Weights of a small GPT-style language model, trained from scratch on English Wikipedia.
Size: width 224, 7 heads of 32, MLP 896 GELU, vocabulary 1024.
Architecture: rotary positions, normalized queries and keys, attention and MLP in parallel.
Training: a variant of Muon for these matrices, 216M tokens, 3298 steps.
MLP neurons of a small language model. Each row is named by its layer, matrix (up: input weights; down: output weights) and neuron, and shows model dimensions 96-191. Each number is 200 + 30 x the weight over its row's rms, rounded and kept within 0 to 999.
After each neuron's rows, "fires before" lists the tokens most often just after its 100 highest values on Wikipedia text that the model never trained on; "fires in" lists the words (lower case) most often at its 100 highest values on Wikipedia text that the model never trained on.

L2.up697,134,204,164,172,165,171,191,210,145,204,214,161,194,203,200,185,208,192,229,210,206,170,111,234,189,192,223,205,133,241,197,237,204,200,207,222,216,182,242,217,181,180,194,170,218,177,194,252,158,204,161,199,213,170,165,194,216,223,238,233,220,177,226,227,184,163,203,168,195,220,243,265,216,175,233,250,207,214,196,275,144,221,186,160,191,177,138,225,235,252,181,208,217,243,205,176
L2.down697,200,191,179,178,155,215,157,228,235,148,158,214,198,174,232,206,248,210,233,231,189,189,183,209,207,241,191,150,194,157,215,164,186,206,215,274,181,211,200,225,243,158,242,150,176,203,204,181,206,242,204,161,200,239,123,200,207,195,179,192,149,154,253,203,184,200,203,158,183,236,242,264,189,182,210,137,183,237,217,219,229,213,214,196,253,223,218,200,203,213,192,158,162,258,171,158
fires before: " is", " was", "s", "al", " h"
fires in: "it", "its", "italy", "thought"

L3.up119,221,176,187,141,232,245,236,201,156,175,200,235,225,236,184,197,213,194,191,175,193,168,232,265,227,193,191,199,225,245,169,203,239,249,173,164,177,156,173,119,147,183,180,224,236,215,194,244,235,198,162,165,191,248,206,210,222,205,228,199,227,195,204,191,185,248,157,186,208,188,179,216,162,204,216,193,162,230,198,199,177,178,247,183,245,208,155,137,197,171,172,212,232,215,175,181
L3.down119,236,191,207,218,157,253,218,212,241,179,202,229,217,167,223,260,226,195,168,241,226,209,247,206,164,198,202,201,183,126,224,186,213,207,177,201,252,220,219,221,160,167,200,215,181,168,154,163,228,240,209,168,236,262,228,222,189,171,170,225,203,186,217,117,154,159,193,199,150,168,182,235,217,147,179,191,204,175,163,179,176,213,193,196,154,193,225,187,167,259,173,188,211,150,257,203
fires before: "e", "es", "k", "at"
fires in: "time", "times", "mathbf"

L2.up123,150,206,195,163,217,184,239,192,265,199,130,267,167,221,216,215,207,213,164,155,157,191,152,181,213,131,181,222,215,211,209,178,250,200,205,201,213,221,169,185,252,200,197,229,130,250,198,264,136,196,165,171,215,244,185,192,174,242,141,181,186,226,206,183,220,210,229,223,203,201,176,133,146,127,156,203,183,185,244,180,207,238,207,192,144,200,186,178,190,249,167,215,224,201,223,153
L2.down123,198,157,165,212,243,245,207,183,250,204,165,207,159,194,218,209,130,193,212,140,180,234,195,180,197,223,181,187,229,223,245,232,197,179,272,182,204,247,184,190,207,147,227,208,173,164,219,161,187,172,183,166,185,250,181,241,207,173,212,210,211,195,182,196,241,160,210,231,160,202,216,151,196,121,213,186,211,196,208,239,264,222,196,175,193,246,235,156,143,207,214,163,141,214,211,181
fires before: "ad", "c", " the", "t", " a", "l"
fires in: "at", "short", "academy", "is", "according", "attendance"

L2.up362,244,187,233,146,214,180,279,196,198,173,211,250,240,196,164,165,199,208,251,225,150,191,193,207,215,274,232,178,235,197,192,189,218,256,193,198,201,188,209,212,158,159,202,204,125,176,222,190,190,205,192,170,212,195,224,143,164,216,245,178,202,171,187,176,205,224,200,255,197,245,193,255,158,213,201,159,233,219,137,246,202,216,164,152,230,224,147,188,210,209,257,173,204,169,178,214
L2.down362,200,231,212,146,213,191,182,169,172,175,228,219,222,148,219,186,242,195,212,198,239,163,218,183,226,241,231,125,182,195,139,161,252,205,202,203,153,219,176,189,197,183,248,186,143,241,187,224,182,238,183,205,226,212,140,203,191,229,167,229,161,204,211,235,221,146,227,212,205,185,198,190,198,191,207,215,224,264,174,183,215,208,177,191,261,173,203,291,228,143,208,245,215,174,209,198
fires before: "ers", "il", "al", "ic", "ed", "on"
fires in: "university", "festival", "civic", "cast", "civil", "united"

L5.up647,163,212,156,108,237,175,221,275,196,196,195,236,208,181,193,192,219,248,186,217,193,203,179,194,175,198,185,156,131,239,244,237,187,259,154,204,155,233,228,258,204,195,217,207,193,192,205,169,237,221,197,136,241,185,217,210,229,199,277,202,213,228,235,217,200,193,197,252,232,203,146,193,209,138,194,253,178,162,275,190,198,217,181,185,175,177,206,227,185,212,218,189,173,187,150,232
L5.down647,267,166,154,195,199,169,239,215,214,195,165,168,212,177,204,247,243,221,225,177,191,211,236,210,200,256,217,221,187,197,200,186,172,247,191,200,213,173,175,145,269,187,208,207,171,206,215,204,228,162,175,234,165,239,167,185,223,222,229,207,261,224,196,228,230,174,202,230,235,148,268,170,216,189,215,154,208,189,168,207,207,191,153,243,218,186,217,187,244,205,184,145,208,232,222,189
fires before: "am", " the", "x", "n", "ac"
fires in: "team", "during", "text", "turned", "teams", "texas"

L3.up763,207,205,228,182,214,157,227,212,257,167,239,181,201,176,271,255,124,164,195,136,223,268,106,182,250,236,205,184,264,162,229,145,191,172,189,141,208,213,177,206,186,223,207,222,227,179,213,214,244,201,232,179,195,149,203,205,186,276,191,232,218,234,218,189,225,216,200,230,226,236,200,214,216,188,240,157,164,217,202,243,207,208,165,195,208,212,198,222,223,194,124,200,196,243,252,238
L3.down763,153,217,190,228,175,218,184,187,203,226,237,164,217,200,233,201,218,167,176,153,205,191,175,266,180,181,185,209,235,212,216,220,186,221,186,183,252,220,268,193,262,187,184,203,211,262,216,173,226,200,195,178,189,197,202,227,135,202,167,172,239,232,245,197,208,207,173,193,219,224,174,151,208,264,213,191,203,236,234,165,211,165,150,209,181,207,185,231,229,222,173,184,224,231,264,201
fires before: "ld", "n", "er", "g", " "
fires in: "born", "would", "world", "will", "border", "from"

L2.up522,127,219,215,188,208,230,176,185,163,243,186,228,232,144,181,249,220,239,216,189,211,189,168,202,212,196,217,229,199,177,201,214,234,177,189,194,234,166,159,183,159,211,198,238,149,196,202,174,160,153,275,224,225,166,214,178,209,196,123,206,209,238,259,207,191,161,211,244,195,213,213,195,175,171,187,182,235,220,230,190,191,228,226,204,229,222,171,222,181,202,140,213,194,241,207,191
L2.down522,196,181,170,206,188,201,200,174,231,229,207,154,158,216,173,210,204,205,210,187,186,183,178,167,182,234,227,205,231,176,214,213,166,260,246,219,194,198,171,149,189,177,201,252,229,190,220,222,217,210,194,224,184,183,172,175,200,137,210,231,175,242,251,200,150,185,192,197,186,205,186,212,168,169,272,160,117,155,228,191,225,210,156,203,170,161,237,281,178,241,175,185,197,186,205,238
fires before: "n", "t", "im", "in"
fires in: "in", "it"

L11.up651,184,196,213,154,266,192,184,197,189,161,209,184,152,188,203,177,190,206,184,174,217,228,215,222,213,233,203,227,168,242,208,212,256,199,107,183,217,193,184,176,184,175,249,178,198,215,192,203,220,241,211,141,194,166,191,172,197,211,174,232,233,212,158,154,224,173,203,157,217,200,206,179,207,162,229,211,237,170,169,241,207,170,232,216,219,232,219,189,160,211,212,234,226,156,167,213
L11.down651,222,172,204,243,171,200,232,192,175,264,214,206,201,195,197,209,159,209,257,138,209,223,182,222,201,193,227,182,230,158,282,189,193,174,186,190,186,199,180,156,199,160,172,209,180,140,183,234,233,249,191,222,181,225,165,197,235,225,139,230,225,177,234,147,252,214,180,145,184,203,203,204,206,231,229,174,219,214,177,250,212,185,174,243,209,210,148,202,258,182,187,150,185,200,200,152
fires before: "l", "so", "th", "g", "ong", "b"
fires in: "all", "also", "although", "along", "album"

L2.up548,241,204,239,171,152,220,250,185,175,241,243,186,215,201,192,188,183,165,255,169,237,211,134,177,192,216,192,200,223,194,194,194,212,171,200,159,174,222,170,173,241,176,143,205,228,160,202,175,237,169,185,203,192,197,208,214,203,215,172,202,177,178,243,193,280,201,158,200,191,213,149,198,223,203,189,211,206,171,241,248,191,148,193,170,237,260,226,191,153,209,205,184,187,199,171,270
L2.down548,194,241,221,160,191,210,208,227,252,198,217,169,182,237,172,189,203,194,247,212,252,245,187,211,213,174,224,208,175,206,207,211,188,204,240,221,158,190,157,212,287,202,186,199,221,210,178,205,214,193,198,220,162,201,220,204,197,229,198,202,199,174,279,172,237,256,89,208,146,165,202,156,217,277,206,174,213,214,280,220,201,156,164,199,187,242,201,197,195,205,179,220,210,191,182,223
fires before: "n", "th", "w", "a"
fires in: "born", "north"

L2.up576,198,221,198,223,173,216,201,219,275,163,197,153,218,209,205,174,270,182,209,197,166,182,170,189,201,192,135,179,179,200,210,250,220,148,175,160,169,209,225,139,219,159,201,207,192,148,172,195,180,207,222,207,204,264,213,173,199,161,186,229,219,230,222,188,209,194,186,174,198,253,206,214,221,213,141,243,229,176,205,228,176,193,176,217,277,196,242,186,144,235,197,195,183,186,249,242
L2.down576,184,180,207,176,163,238,220,209,229,135,198,147,225,203,169,204,198,177,227,166,217,196,169,218,218,191,212,194,155,199,183,276,191,221,221,169,206,210,276,188,236,207,253,204,217,238,221,175,220,177,224,213,202,191,202,237,173,99,196,217,228,243,257,166,221,177,232,156,176,192,185,190,181,170,158,254,223,200,212,204,181,163,213,252,243,200,262,179,210,219,201,180,139,199,235,228
fires before: "l"
fires in: "republican", "public", "published", "born", "publisher", "republic"

L3.up279,204,169,234,273,225,211,185,200,203,157,196,247,199,205,213,214,192,203,200,260,211,238,240,222,225,176,146,239,199,240,239,246,265,185,207,183,183,168,207,125,225,165,176,243,186,158,193,150,212,169,245,175,232,246,189,172,189,230,183,261,170,229,178,177,222,163,191,214,226,204,191,158,200,136,205,163,211,228,163,186,210,174,239,205,223,195,226,176,177,224,199,212,148,183,172,206
L3.down279,208,196,170,200,171,195,250,163,168,166,190,181,216,198,194,213,211,228,216,175,241,174,241,131,180,237,214,281,228,223,156,306,158,215,201,212,214,240,153,177,220,213,212,219,202,181,238,186,196,159,209,118,207,199,195,204,158,204,171,250,248,228,196,189,233,169,163,162,226,182,223,174,226,150,202,270,191,151,184,185,233,228,146,194,198,170,203,182,176,186,198,191,177,225,195,176
fires before: "n", "l", "s", "t"
fires in: "in", "i", "a"

L6.up4,185,186,172,141,150,211,265,213,193,165,222,218,226,206,158,225,211,213,141,240,225,115,205,177,213,231,226,210,194,227,210,205,160,245,245,173,218,278,163,211,139,214,169,266,152,191,208,198,188,217,212,228,192,183,242,201,192,246,163,196,268,199,179,180,190,205,172,207,201,148,198,225,212,178,195,177,213,228,235,181,167,178,190,148,248,193,221,237,217,205,159,185,237,113,143,188
L6.down4,190,222,257,207,195,200,190,171,208,224,178,224,176,239,193,185,228,190,171,231,154,266,228,174,141,204,169,240,148,182,196,189,197,165,232,222,159,168,210,144,202,230,142,191,154,211,138,248,234,190,209,187,200,179,214,208,236,197,200,158,160,194,154,193,219,225,232,192,219,201,125,186,172,159,171,176,153,200,200,156,201,210,184,187,137,220,210,208,158,230,184,186,235,194,233,243
fires before: "or", " |", "y", ":", "s", "ou"
fires in: "party", "history", "other", "year", "turnout", "country"

L9.up108,148,159,197,219,205,184,201,180,199,183,180,219,209,201,195,172,212,162,151,213,197,220,189,182,186,182,227,216,196,227,256,236,129,194,237,207,229,194,206,205,176,200,185,198,199,287,180,199,222,201,182,94,208,207,236,157,241,215,148,156,242,152,231,242,219,180,171,238,162,178,202,180,168,157,208,189,180,208,257,192,170,200,149,175,190,168,198,232,165,258,193,215,227,165,183,210
L9.down108,168,222,183,224,242,240,198,209,246,186,217,241,195,176,177,215,241,238,188,175,174,209,218,164,219,212,237,210,170,192,179,166,211,211,193,208,176,247,275,191,195,201,221,197,175,127,193,202,161,216,194,209,193,199,154,204,197,208,214,192,204,226,222,214,210,230,207,212,176,254,174,166,213,199,227,157,199,181,221,231,121,230,204,181,183,181,203,168,218,188,197,208,212,198,214,184
fires before: "e", " |", ":", "es", "al"
fires in: "time", "country", "party", "species", "times", "club"

L3.up280,165,241,195,141,192,162,230,235,202,162,220,184,149,181,223,203,198,236,208,217,158,235,230,233,216,250,182,161,107,181,194,234,158,128,207,182,250,172,194,178,210,209,168,216,176,245,178,164,243,206,188,160,170,181,190,218,206,195,224,205,250,130,175,190,236,181,231,170,222,185,154,238,191,227,236,171,214,205,195,191,202,216,222,225,188,189,220,161,214,217,219,213,225,127,218,178
L3.down280,190,245,126,260,222,223,178,191,173,185,173,221,191,213,178,209,183,219,222,217,196,231,168,252,189,233,178,141,256,234,215,224,215,175,174,247,221,219,199,222,224,181,186,245,166,201,175,253,248,155,218,209,196,230,222,171,175,216,170,226,164,208,165,177,165,188,170,241,207,171,202,159,232,203,204,230,185,223,237,180,189,198,159,180,177,202,191,253,201,175,158,161,147,191,242,173
fires before: "t", "ing", " n", "al", "p", "ch"
fires in: "district", "during", "did", "journal"

L2.up140,165,156,223,208,250,191,184,234,146,160,214,159,230,220,184,196,211,219,221,167,186,161,197,225,165,236,206,213,210,228,251,252,180,201,169,195,197,144,202,198,253,219,166,213,194,166,197,164,217,196,213,171,211,205,236,173,180,204,224,245,178,130,184,249,200,173,189,198,169,220,207,259,212,172,186,223,192,153,253,211,197,234,189,181,190,201,183,183,157,188,211,189,203,190,212,197
L2.down140,240,174,186,217,179,187,207,159,250,177,181,187,180,166,174,178,196,188,224,181,167,253,234,229,168,181,191,225,178,231,241,225,193,155,194,223,170,214,239,219,231,203,172,241,166,176,213,170,203,204,192,202,213,193,217,140,158,222,199,169,213,212,223,196,170,181,206,209,179,224,202,188,252,232,182,246,171,197,259,190,228,259,229,174,132,225,232,214,170,234,225,206,175,235,223,196
fires before: "am", "al", "her", "x", "or", "et"
fires in: "team", "total", "mother", "text", "motorised"

L3.up515,183,180,262,171,147,243,159,261,222,180,220,181,222,193,207,170,242,235,190,243,242,212,146,252,212,217,192,225,197,184,282,228,228,169,188,225,210,184,179,228,153,197,175,212,180,251,189,192,211,221,184,192,263,163,194,242,208,289,175,252,218,171,187,223,205,216,178,206,241,209,177,197,195,172,162,199,184,134,204,152,163,179,191,177,209,194,210,286,196,186,125,179,228,205,215,218
L3.down515,191,198,163,200,211,191,126,198,189,245,248,190,208,221,225,204,185,234,167,237,194,233,149,242,181,232,197,184,191,210,216,209,124,114,281,181,212,190,198,205,233,242,226,255,201,232,120,207,215,268,233,219,166,181,167,153,208,248,157,172,212,154,211,177,152,231,239,182,209,160,218,240,232,198,212,229,211,185,184,176,157,208,170,181,212,162,176,189,221,210,170,198,197,243,193,176
fires before: "re", "n", " was", "o", "s"
fires in: "where", "when", "he", "it", "will"

L10.up700,235,156,183,186,209,244,217,181,196,198,176,215,211,194,171,208,196,181,197,250,177,202,214,209,198,180,188,180,197,191,179,226,238,212,195,206,154,168,222,181,189,219,217,202,237,263,169,246,213,246,190,214,174,184,222,237,246,225,166,170,232,200,195,221,225,180,209,241,190,181,201,135,210,199,185,250,227,189,184,263,183,174,221,214,191,238,205,199,238,216,157,196,211,231,127,165
L10.down700,219,216,238,193,197,209,141,174,209,178,205,179,220,258,173,189,187,235,182,196,228,216,218,175,197,175,190,202,214,248,218,220,262,250,182,254,237,208,222,223,249,233,216,179,153,184,201,168,161,234,238,194,152,157,204,186,188,190,251,182,235,188,196,242,139,167,162,184,184,225,236,164,230,205,213,144,183,220,208,239,194,208,217,215,142,182,201,217,152,172,222,238,209,190,197,224
fires before: "e", "es", "ly", "it", "th"
fires in: "time", "times", "early", "guitar"

L5.up399,187,176,189,193,209,246,182,221,197,232,183,253,182,181,182,240,168,192,198,215,251,169,239,180,213,187,176,205,222,163,168,241,203,191,163,263,233,189,187,194,259,191,188,294,149,157,227,198,247,181,211,202,197,167,188,170,233,161,225,196,185,217,192,215,212,173,244,232,203,148,186,179,144,182,178,238,203,223,197,177,193,224,284,234,172,150,271,193,174,178,179,161,197,244,194,162
L5.down399,223,188,215,201,184,206,218,210,215,207,172,168,169,174,179,232,279,252,175,205,203,164,189,204,131,219,218,196,187,171,178,233,190,176,251,218,199,199,145,210,176,218,210,170,260,197,210,135,186,166,136,211,218,135,185,207,233,192,157,199,204,192,178,166,190,176,206,261,246,162,229,187,223,180,208,194,160,207,214,185,216,202,232,195,202,152,219,242,217,215,186,269,210,186,151,217
fires before: "n", "ch", "re"
fires in: "in", "such", "i"

L3.up567,221,202,206,142,197,243,213,194,204,236,225,239,209,229,165,171,224,211,202,219,180,243,153,182,175,199,222,179,197,170,237,173,171,224,203,168,202,212,215,225,152,194,218,160,185,262,185,187,194,238,165,214,212,230,210,204,166,265,195,240,183,247,167,185,198,216,222,257,215,261,193,251,226,159,212,132,197,188,215,158,105,221,199,200,226,171,217,228,202,180,194,158,224,231,198,222
L3.down567,296,202,184,229,264,197,201,223,221,206,189,187,263,167,170,190,145,201,230,204,194,168,290,179,155,175,234,201,209,151,196,227,220,202,222,203,242,230,170,196,221,203,272,187,209,206,224,206,214,206,218,178,200,184,222,201,203,209,205,171,157,176,182,209,238,202,195,236,226,205,237,204,225,177,171,196,169,233,191,266,172,184,235,195,231,219,140,169,174,228,198,222,226,198,182,153
fires before: "n", "re"
fires in: "when", "where"

L6.up542,183,180,175,156,215,131,179,206,203,190,207,187,232,204,188,198,228,186,177,194,155,178,182,182,212,210,219,153,161,220,225,234,214,187,164,191,198,184,193,269,166,208,187,235,208,237,196,181,247,202,203,226,186,170,185,173,181,237,191,230,172,216,195,178,199,189,220,246,257,192,199,213,215,219,176,179,211,150,185,188,195,212,155,197,168,195,171,169,215,243,171,233,163,245,202,194
L6.down542,176,187,178,195,186,204,252,235,206,181,175,202,192,147,199,170,119,237,214,193,194,216,216,212,135,222,267,187,162,214,166,201,226,149,186,195,223,178,221,219,143,174,189,202,251,244,182,202,193,188,235,273,177,171,281,167,210,237,151,194,260,201,126,205,207,189,190,140,201,229,181,153,218,210,219,189,183,199,220,147,221,219,191,178,235,187,197,167,240,225,215,169,168,207,167,200
fires before: "d", "t", "it", "le", "g"
fires in: "military", "children", "child", "district", "country", "achille"

L11.up438,193,193,198,232,228,191,201,160,167,220,177,203,260,186,253,221,221,183,230,202,191,177,207,211,183,176,230,148,201,165,216,169,152,199,146,162,227,212,202,158,215,180,185,225,169,204,210,214,190,217,176,237,182,208,185,205,177,209,164,205,186,227,204,204,175,207,193,203,195,214,219,241,195,223,261,198,209,216,181,196,209,205,231,174,203,138,147,209,208,191,231,153,262,202,236,235
L11.down438,203,174,157,246,234,208,229,176,169,167,209,165,177,191,202,196,150,202,176,221,215,165,194,210,185,212,235,185,211,225,216,229,128,170,200,170,179,254,152,163,201,246,240,207,147,178,208,221,157,228,143,240,153,146,176,182,204,197,188,186,218,184,226,221,215,238,170,204,234,193,180,223,210,193,236,199,177,219,167,205,222,206,164,216,183,193,201,196,178,233,221,111,210,189,226,190
fires before: "ay", "ac", "at", "an"
fires in: "place", "player", "played", "players", "playing", "platinum"

L2.up553,191,159,181,199,165,144,177,201,269,196,182,179,102,188,209,182,171,241,160,150,170,266,156,181,191,262,217,183,186,215,245,220,155,182,192,173,215,139,186,220,205,157,202,218,188,181,183,205,239,194,202,172,217,228,164,204,250,219,170,263,216,183,236,210,204,211,179,275,215,228,161,279,247,223,190,204,164,224,225,176,195,205,175,189,269,145,270,169,256,198,202,212,214,209,177,236
L2.down553,198,211,208,157,220,210,201,199,168,198,168,208,171,228,212,222,179,218,216,199,273,139,213,203,185,174,257,242,243,203,152,171,165,204,229,186,193,241,172,191,206,233,174,251,138,262,224,199,179,215,174,250,182,155,191,157,166,193,229,162,142,155,178,227,187,182,187,231,194,228,233,184,209,159,236,175,199,235,178,238,254,185,248,176,218,166,251,216,189,163,205,233,180,268,229,217
fires before: "ing", "al", "ed", "p", "age", "as"
fires in: "during", "design", "digital", "designed", "damage", "texas"

L3.up544,116,144,164,174,173,246,196,200,192,211,194,141,219,218,213,239,181,167,189,157,166,197,202,225,218,192,217,189,192,184,200,192,213,216,168,188,209,191,257,166,200,218,201,206,180,156,193,302,190,169,189,207,185,193,195,165,170,203,194,170,190,175,148,193,199,220,238,155,229,231,252,168,219,237,193,209,216,143,230,217,171,264,178,224,226,165,188,190,183,187,186,199,238,181,252,195
L3.down544,203,216,150,190,227,180,177,158,180,95,191,127,180,178,179,232,209,201,209,193,224,167,206,183,217,191,243,192,212,209,215,223,177,232,234,260,167,213,254,178,218,224,148,234,195,184,209,202,171,160,153,220,191,207,147,220,176,172,192,200,179,186,221,199,163,199,242,232,195,236,196,173,181,195,179,173,174,192,245,246,149,192,239,166,184,192,225,221,178,150,211,163,198,210,274,167
fires before: "l", "r", "um", "a", "o"
fires in: "february", "public", "published", "album", "alba", "publisher"

L2.up784,178,252,178,238,185,204,174,192,150,193,215,148,208,208,211,207,179,196,146,188,153,222,182,237,163,197,178,182,145,175,260,205,192,184,189,209,217,190,196,214,192,210,193,211,181,175,201,195,181,152,203,230,204,154,229,194,169,227,191,233,298,178,212,220,210,178,217,185,187,183,163,172,214,171,201,196,247,161,208,157,214,192,156,220,208,175,195,238,216,154,244,190,229,204,231,204
L2.down784,217,235,213,200,224,238,225,221,196,252,238,226,198,168,172,158,228,183,186,206,198,199,167,224,242,205,221,214,203,151,234,213,163,164,292,230,162,205,136,225,182,212,181,202,176,158,220,234,235,215,183,172,197,247,168,195,172,172,193,213,184,210,208,229,227,194,205,171,156,233,164,172,177,169,186,162,252,256,175,155,224,190,173,202,172,143,264,149,214,141,164,186,268,187,244,229
fires before: "ing", " ", "n", "id"
fires in: "during", "july", "government"

L3.up660,174,166,227,232,203,191,170,196,195,188,180,168,221,205,234,201,126,187,175,246,195,217,176,186,215,201,184,201,144,170,245,192,253,223,238,160,227,147,253,224,234,172,181,202,167,196,122,179,164,209,218,198,219,197,159,250,161,183,219,180,258,146,243,171,183,252,186,187,235,216,175,224,207,206,253,225,217,199,196,175,189,176,180,163,196,181,174,223,239,199,192,178,253,225,188,211
L3.down660,221,195,201,201,182,229,191,145,177,250,169,231,259,206,178,207,227,221,222,183,182,184,232,159,231,239,220,195,187,148,180,243,209,205,143,186,147,204,173,237,188,172,238,192,153,226,146,242,181,193,158,249,175,180,153,215,179,226,183,181,160,290,246,199,259,210,207,219,190,213,246,225,179,258,194,211,203,212,178,245,245,228,196,177,187,217,160,181,176,206,197,189,217,252,179,164
fires before: "ing", "d", "et", "e", " he", "ed"
fires in: "including", "where", "massachusetts", "khaldoun", "include", "included"

L3.up834,213,226,216,215,231,206,196,218,214,231,236,242,198,171,257,131,212,219,222,179,148,184,214,253,224,227,183,201,203,179,177,196,270,225,163,200,174,203,200,183,238,174,220,206,201,183,120,188,238,164,188,224,218,187,225,144,164,192,200,181,167,243,158,263,238,173,173,225,182,212,158,181,195,143,213,200,168,221,130,258,178,187,262,218,227,215,195,207,190,252,145,165,196,190,188,205
L3.down834,195,212,192,163,152,219,204,168,163,186,191,191,193,185,199,142,209,184,223,147,222,196,154,211,213,193,231,181,195,195,145,210,231,234,176,159,198,276,188,230,220,190,188,207,200,272,215,161,200,247,214,163,216,193,199,210,231,180,194,226,173,215,204,186,197,208,196,228,139,211,159,211,231,227,176,156,130,258,216,176,209,215,162,269,212,217,201,215,198,202,212,217,155,250,182,207
fires before: "ed", "al", "ers", "am"
fires in: "united", "australian", "central", "university", "tournament"

L5.up47,106,218,215,214,126,142,151,223,166,177,230,215,211,196,199,202,206,195,203,143,193,204,220,179,174,249,236,206,152,205,201,195,173,217,205,204,263,183,224,229,205,210,202,171,166,232,204,160,217,193,218,146,217,175,201,237,256,234,214,162,231,175,178,204,191,172,178,184,192,169,200,244,219,203,167,223,236,187,255,246,184,161,216,168,248,193,245,213,214,234,215,141,195,174,167,189
L5.down47,239,164,186,116,165,162,186,203,198,227,163,279,172,172,190,169,226,223,239,186,203,203,145,230,183,186,205,189,224,248,199,198,190,223,214,215,240,213,176,192,213,182,208,198,190,244,162,228,171,201,264,179,216,164,186,187,221,173,178,223,196,138,218,212,234,157,188,158,188,147,194,216,205,238,220,178,225,217,179,162,166,218,168,198,205,189,165,232,198,186,172,187,185,161,201,234
fires before: " was", " is", " h", " p", " s", " "
fires in: "it", "this", "the", "some", "she"

L3.up111,190,178,153,195,218,212,159,182,198,251,231,200,249,223,219,199,233,214,220,234,197,218,206,226,159,151,223,205,132,217,234,191,244,175,206,168,170,195,203,217,225,166,255,239,219,172,214,202,252,188,206,189,173,190,181,219,172,174,265,236,251,251,192,192,229,197,165,214,224,180,175,228,127,191,208,203,205,163,201,241,164,185,170,152,166,198,198,180,157,210,255,189,259,234,208,221
L3.down111,279,181,168,162,216,170,237,203,238,198,136,196,210,229,162,229,165,237,201,199,208,220,179,200,149,118,190,214,197,196,185,227,163,166,230,190,197,169,211,196,203,202,205,213,188,263,195,171,177,186,203,211,149,257,214,198,136,219,235,160,187,243,252,215,256,205,201,213,198,237,184,193,176,214,219,195,189,202,180,205,187,198,192,213,192,172,199,210,215,210,163,218,252,245,177,218
fires before: "e", "l", "d", "t", "k"
fires in: "life", "following", "children", "child"

L3.up622,175,201,211,197,225,157,199,181,216,160,156,170,224,233,224,231,227,241,187,192,222,229,158,238,258,201,214,228,231,178,210,210,213,163,212,175,200,210,212,199,192,210,216,224,207,154,229,156,198,196,189,178,207,209,187,248,198,276,201,180,208,176,159,200,225,265,207,180,233,217,195,205,130,188,233,198,199,211,229,217,241,210,207,163,209,209,201,229,209,233,201,165,165,186,266,212
L3.down622,172,149,168,169,241,207,234,203,236,211,209,234,218,249,232,213,248,187,147,165,179,222,180,191,184,206,206,130,154,153,260,213,189,208,185,155,185,214,261,163,263,264,159,209,175,211,219,139,188,200,169,195,182,227,118,248,143,206,214,180,185,256,144,222,199,199,186,192,179,225,215,186,178,184,240,137,170,191,250,230,215,234,189,233,193,222,193,190,141,201,216,222,207,234,211,198
fires before: "t", " the", "om"
fires in: "at", "atomic", "attendance"